From a checkpoint of a small transformer trained on Wikipedia.
Size: 16 layers, width 384, 12 heads of 32, MLP 1536 GELU, vocabulary 13945, 39.1M parameters.
Architecture: LayerNorm before each block, rotary positions, biases, normalized queries and keys, attention and MLP in parallel.
Training: a variant of Muon for these matrices, 269M tokens, 4365 steps.
MLP neurons of a small language model. Each row is named by its layer, matrix (up: input weights) and neuron, and shows model dimensions 288-383. Each number is 128 + 24 x the weight over its row's rms, rounded and kept within 0 to 255. Numbers have three digits each.
After each neuron's rows, "fires in" lists the words (lower case) most often at its 100 highest values on Wikipedia text that the model never trained on.

L7.up681:141101167143085112155203123159121102150105138149118118129132158129077153129141149148148095118136087137141133149188138146166126123080141077124100112167127133151097100124118109122120131151131125143118114166149111147137125171166149093107156125167136136129121151131126121152089126128134137107
fires in: "would", "could", "to", "can", "t"

L2.up263:148123100151107103088098172106137146146131167140143191109113164158119112121080173140148087134133141132104156137159094130122098140180139105156134134145106119122141091117119130130085107114164160099113180115123138117121104152103120135108122109152087176113130112129127123139120107145144136131
fires in: "went", "get", "got", "going", "goes", "turn"

L5.up216:100104113116110141154114131135131134153161145153092088138116179109131132142114149161190097118137132128090124173150107130105118149159128143125091172144141164135125129086100105155100101114123120112115113140142134125156104166171116120104145145116116113126112156129098147150091116109133162102
fires in: "it", "i", "got"

L5.up81:134127152152086112168175142152107110129052154137102133111140119107093130124131140139096101107106099134174104151133131109108135119115146132127118090164103157108178114097140130098097143128123131130144107114142103134116126187117130121116167138160118096145112102091117129124165168162134087108
fires in: "to", "not"

L9.up1089:102102155133155133123109161096117135133063127087117126116152104143140139083114146184145104141124140109136125137117140145168084080140110132160142141147114121113113101169094128127144128147132124136158116143134093158137125136104116116133133125081152092119115119102140089116063137192090119132
fires in: "from", "is", "to", "in", "was", "came"

L5.up442:119129163128134142117134121108060147142112115136111157159082114160129134121152138161099098134083148125128134127154163114090141131130129167128055086114118143150124090097134159118080096131133110117170122140129096129169137128134163106142127139153160177125152129130160130123117112108120125120
fires in: "his", "she", "her", "he"

L2.up106:162143093083132102152133167115145138103116121096134134128135094148147082129155163141122167162114105131165120135153157121167118146117158124149071110097132140108114144170130156088166125101118088131102144123101139116123135098155092177117134112155158186162117097131152124134128108161132151111
fires in: "large", "small", "major", "largest", "important", "smaller"

L5.up1299:107154157127146135140141136108150132130172080117107135088102126134103175153116085107122115120100095102104172123133124055136107124138108123116107106117135135166139149086122160186123148081112104094105132153154127129147085137077091139152140179066132124118094116125125168175142075128131133128
fires in: "by", "none", "to", "with", "died", "for"

L2.up524:142109154133153134136146092115136167099098125105109157112123107097127117149111163100102120151119127100121099135138180173130092123100115116131094140120115147113175114166076096127126144127131097124103129168159128139151141108162126141120115156097148132101140106091135118131181112076150161107
fires in: "there", "puppet", "kelsey"

L5.up604:116097168139106138150149134108118112145125155103137082108093069150143199139129148108091118113152115066134148095115101002118139130150162141092135137137136125122113091157157156113143143150119123058131115164091104155143116129127077105119142153125111165138121076116086172142090145139123099113
fires in: "with", "as", "by", "to", "of"

L5.up412:126107118135100090104155139174158117104118120087110113163106147148174115131121119106089154076126148140123130091151090107159136082081098083121140158137112173117134139116095135151163089123131144175096130128132111129157142135149143142152128138096084115102145066125125145154079168102120110173
fires in: "from", "of"

L5.up213:091152103088104136154154123096080159141115154126086140092098131118096151116119164133118133103122098130156118150146143126115126099097126176089170113169110115099190087150110059156110150134112126159155118108104155150145158132172134139150145137128135102135140123141141152103139156124129113165
fires in: "to", "for", "told", "s", "at"

L7.up971:124100122159137135112109090124114097183135117110112126102143139116092143119143118096130122138116186161139124130172084122085113126103091124112090099166069110160098149118147133114107158132131121143148145161117116131109077102138146152157156146169129104128120113083129145125185125094130119096
fires in: "would", "had", "was", "will", "can", "could"

L9.up933:100103108108074170141139144115109109157076126156155104126156158169118109144092152140131121129130125119132123125147110114147122134113127091119094104174151126104121116094143143140135147113144135066135123134148146164173123148101136184147144099062146126134114139108124107120098120101160113102
fires in: "that", "it", "which"

L5.up1054:180101164124122119119137138117115095158108131108144158093117097140144160069169132117147122098134170131149128176107109092132095132132122113126146139115124116119131128106189163110112147180101160167123195109121135158141106132124170122091155130099144144154151130134131107092109138127140128138
fires in: "was", "served", "worked", "been", "offices"

L7.up444:114107188125086128131096122140075130098107111136118129130109143118126100147089145110093116116117125092122118130120114116122167143111153110086123116121127121153124124129180150128143076133106160137154141160098132127175118123152143122082138113180131173128131115125128126127127128172125135127
fires in: "known", "to", "which", "in", "segment", "such"

L7.up1047:144103146150146122142107117138100119168110141138174147145130131169142142180159139081184129131133156168124119151112088137114160139097097102107072140130139111132118146110110102102164137143108122121118178163139112111179122166121133151127159131112132139123110103129130109099112123129125172140
fires in: "was", "third", "had", "rising", "served"

L7.up271:132150114152167122098167151117162128119113162109120134120101137128161157138112124101075120099101155143153145116112092144137111144072107126113128125176142160138145139128137185106140070102115102137142094178143169143158113154113155131125120140107096113121127096137097143110131121141114147127
fires in: "of", "time", "are", "age", "among", "into"

L9.up374:141127123116114109124143104124121152125143130136132141104139125126119094130148123118103116144160106087091113133143148163106125144160134138117123122149113116146070141109094094114108065124121128064133115157117138094101096127131119109104164147148153148134145146173091102170114113132133140157
fires in: "of", "be", "for", "world", "to"

L5.up1067:180113125125151136145172161186143142120134132146140118116080081107131149134141134132110117143173118116112096105135106103119092116148177150110128163117173116137100123085106140113061132153127122139186128093127189114138128121084177117119107120115118130125121120156118161117136118172136123102
fires in: "to", "as", "in", "of", "by", "on"

L7.up1209:087160162182144129147155188135083147128146151129129134135122132155153112145071148129138111093113125123113069166121096169144144103136113128096130078090096122119109134141151142131178114194155123149127109131139148120131146086126136133101137155164133146113142105102145163147150166154147145141
fires in: "for", "of", "with", "to", "bianca", "gainesville"

L7.up1251:071161164132146124098114115069133130162091154152185150080096073132132151150149108166141112096125112136134128122114122093094082147100073090119127132134140155092174186147099131135137168079112106112126112144138092122179157116142103121139146138135116170110142150157145128127119088135154111102
fires in: "of", "by", "with", "to"

L7.up1435:190146124145140114146101139129111101069133137090135148165149126135138147141177097142133120119085156126164114101070125109144062131122165149140104085107131134154138144115121127100121131137087099106111152108181137138138149131107113121136106182115101120193136111125138130113050127117136090151
fires in: "of", "shabaab", "rapid", "prince", "roorda"

L2.up1448:117141112146160110127132163138134147121163125141177129170148108090125099131136148122170117133147114111142094158101153097124089123176130130124112143117132136134140141128128087140137115124103103183166121169122108182142124116144118095062126140110086145123117121106108101129122116155126113113
fires in: "both", "each", "none", "either", "multiple"

L5.up335:120096086173157118126128134109115088122092137096077139151109185155082154132123142122136131137159119116140100119129120129119126114066093121106144130113147127120173096140164105127146154143151136149138103169127155173148121144160113167166137148079115130152188108161096195103089139111152116102
fires in: "of", "about", "on", "s"

L5.up866:137126146117118108141135140152127115124091115139154130138140156138145121142104135063129069132111168134122137133131116156141118160144107191149100119089166185106144131095152134129163148106117097175185148106115119142109122151118129107118153104175143110135124092094180135131111185130101112133
fires in: "to", "for", "since", "most"

L9.up421:093124107121138118104167087112136143109148127165136128122100131123177174114117150153095137157084134122092082132120133140120136168104137152126100143134141134097133138099140161136098125146145142130151121083130126078151159151153119137140126104159154097134075136134134135129111153115191131155
fires in: "she", "he", "co", "who"

L5.up674:104142197151127162135097118152106114129127165156075117098129105124072100141135110121126122118175096109148156182100128146103105132118153165109097097161123144144145132067132168130115208144138134117114111140116102130084132148135136101149135124138156115107122153126060140112123111137164129116
fires in: "to", "would", "may", "could"

L2.up27:137127213132105134111095095129096147136127124114133092123085100103060126178187133126160161126119143146127123141130100088142118129122108128123089122157101137142072112164170118113132111153105131144092116126109067132134109152137123139116156138158135147110143148114126103147104107106144124091
fires in: "would", "could", "may", "can", "might"

L9.up462:104098109111114157146134163106127150143143143122152135149115140109164135140111151136151196116138137159145143141128057143161136105190141176121133090110067075132087116148111137121123123178121094151152147105111149126100140097121166152093141138139137110155120134087149147156139123135105132127
fires in: "to", "during", "of", "for"

L2.up304:114149115113126158122140112105145125119121154136144141106073131116134140149122146135143133150162165117171135086160135133130159119140124131160107132167125156146148136157112129107096132140137109113153134103120101108185086119149134161135148164103126116131160104092078128138109165097098133102
fires in: "there", "drum", "hussein"

L2.up728:106109142170129120127125145097099149138067089154154129082146139148111103116154132120141099144161072121154119124124136167087105157161134147141106132118130149141130144115117132137200098110141164210108133097136133152104142147105160127107083131099108162109102110122130151103125137125114128154
fires in: "both", "total", "either", "population", "chronology"

L7.up1500:115056133140123136149168119153071081141117150145107121119119109158110212118123148096138132134171173135155129137109084117123105120095130134109145121158118152118096088088143122111141148139113118138129098144128128144133119112121095186111140118108116129111153086131155123191165191119126064134
fires in: "on", "of", "included", "to", "as"

L5.up1435:105130128170092146154157173113142106109129126142111142115091165168167100159129186137146159135125147116103113150114136107141146101049126109143109110111175129139154105149126131154141114153133127127129111135146096096113137153123143151135094160112119105136117131135128163109143125117155182136
fires in: "with", "rows", "cingulum", "in", "long"

L5.up147:113124124109085150157164148119137121148077087156119180141131121110124115153144120129153109068140108168083125151130112138129131120142169124129143104097144126185125132044122141087130149176125109183146174162089178144122118139137154124109132146132132152131145048113141145158124164120106130171
fires in: "to", "oz", "for", "total", "expressed"

L7.up1231:138125110155123139123123106085129132147134140069136149143134181121155109132157148104116140180126099107115122097144100120143133101121103166118114112151126169123134116152162085135141114086134110098109104154113072149133114125139100127080139126139174117131144099130131135165109115104118135150
fires in: "is", "i", "was", "s"

L7.up27:123109135126088123135124095154136094148090135134111118174113119132129107106142118140109138101138137143090118134146142133142132126115165105125078132166094160097105118118100172113116144148106140134128106161137148122132152154078138136130142109147160102149112105064125124124094150086152113082
fires in: "that", "it", "to", "z", "segments", "which"

L9.up214:144126122152144133109144108156119094137140122130187135103125147177164166125155116162090113145104145124168097164144072098128121123098117117146114107164118151110156128078110094127102113110126121119153087148099100130123132118131141165133148160108099108129152089120106132177130146125152144123
fires in: "on", "is", "are", "had", "s"

L7.up530:135134126120145137121120160096113128105143148110154146130085146091146057153114128135084126151113129092150112147129074115153107141131153143141117112098053137138122118137131148147121152154074142126135141154127088140136147171132161131107111104144131119138130102086121137146110124157119137124
fires in: "of", "is", "are", "rapid", "by"

L7.up366:100092132107179132153122107109126124138134128090134111121082098227119167106160102102133133098107153120114147157157107146085086098086132144116127164079101108136173118106143089119156136132142122110118131142098130132167130176137103108104130147092172145100151097148161150137072120139148174090
fires in: "of", "about", "to", "which", "how"

L7.up1020:141135170148164138122145132124142128118143130113098110159093101140143111108104129097121081097112095087119134129155113132128174099125127140159086120138098116129109115160121130164115134156139108102142096113109109161074135138117122143039126176147124122094101169140125115146116119103107140144
fires in: "5", "6", "1995"

L2.up1008:149142130139120107106116105098124121130160124132106209122126148109131120145141153140093144145095173104153158155132164135121151125110116137137073175145146145122081129120123151103113136097121108129100186126066135128143095104130129116109085133142107122146147123136147136142127134132107068112
fires in: "large", "long", "small", "minor"

L5.up1157:139086141132117148136152139121165142153051102138144128145120155118178125114140171137099130132150119123135114108070148167114129085110179127136113154148152151136133129137167138118111131143104166149188124104093145093161111113127138141140124133129140166149150167124121132120147114115142090120
fires in: "that", "on", "who", "which", "to"

L2.up1387:111138125145152112151158123169178114114106137130168075111147152107131131135122130133145125109153138102134132165142146135079097131131115120127104142147092162132129129141067086116148179126134128100143099124107090111139111133177131068157179086084166142145135118132117094106139136107134134139
fires in: "followed", "joined", "helped", "led", "help"

L5.up1094:119088112117141121128096144100128114144052092114115132131111123134099216103160127152170164152117106135116149150130098089113107102111132106127151161204149136123103150119116123101114163145092105163105090127140109154118088186113132146161119129100116175112150148082128129114135170150121053127
fires in: "on", "could", "from", "was", "included"

L5.up339:092134117161167119085127103124135109146137126128152111120147095165164074139141136123131120129165146110133091197116119186125102136115096192108120158194130126132139134159141053129151146133101099114093125169112181114136101167134131083119108157124148184122162100099100123114131135111177113118
fires in: "to", "from", "of"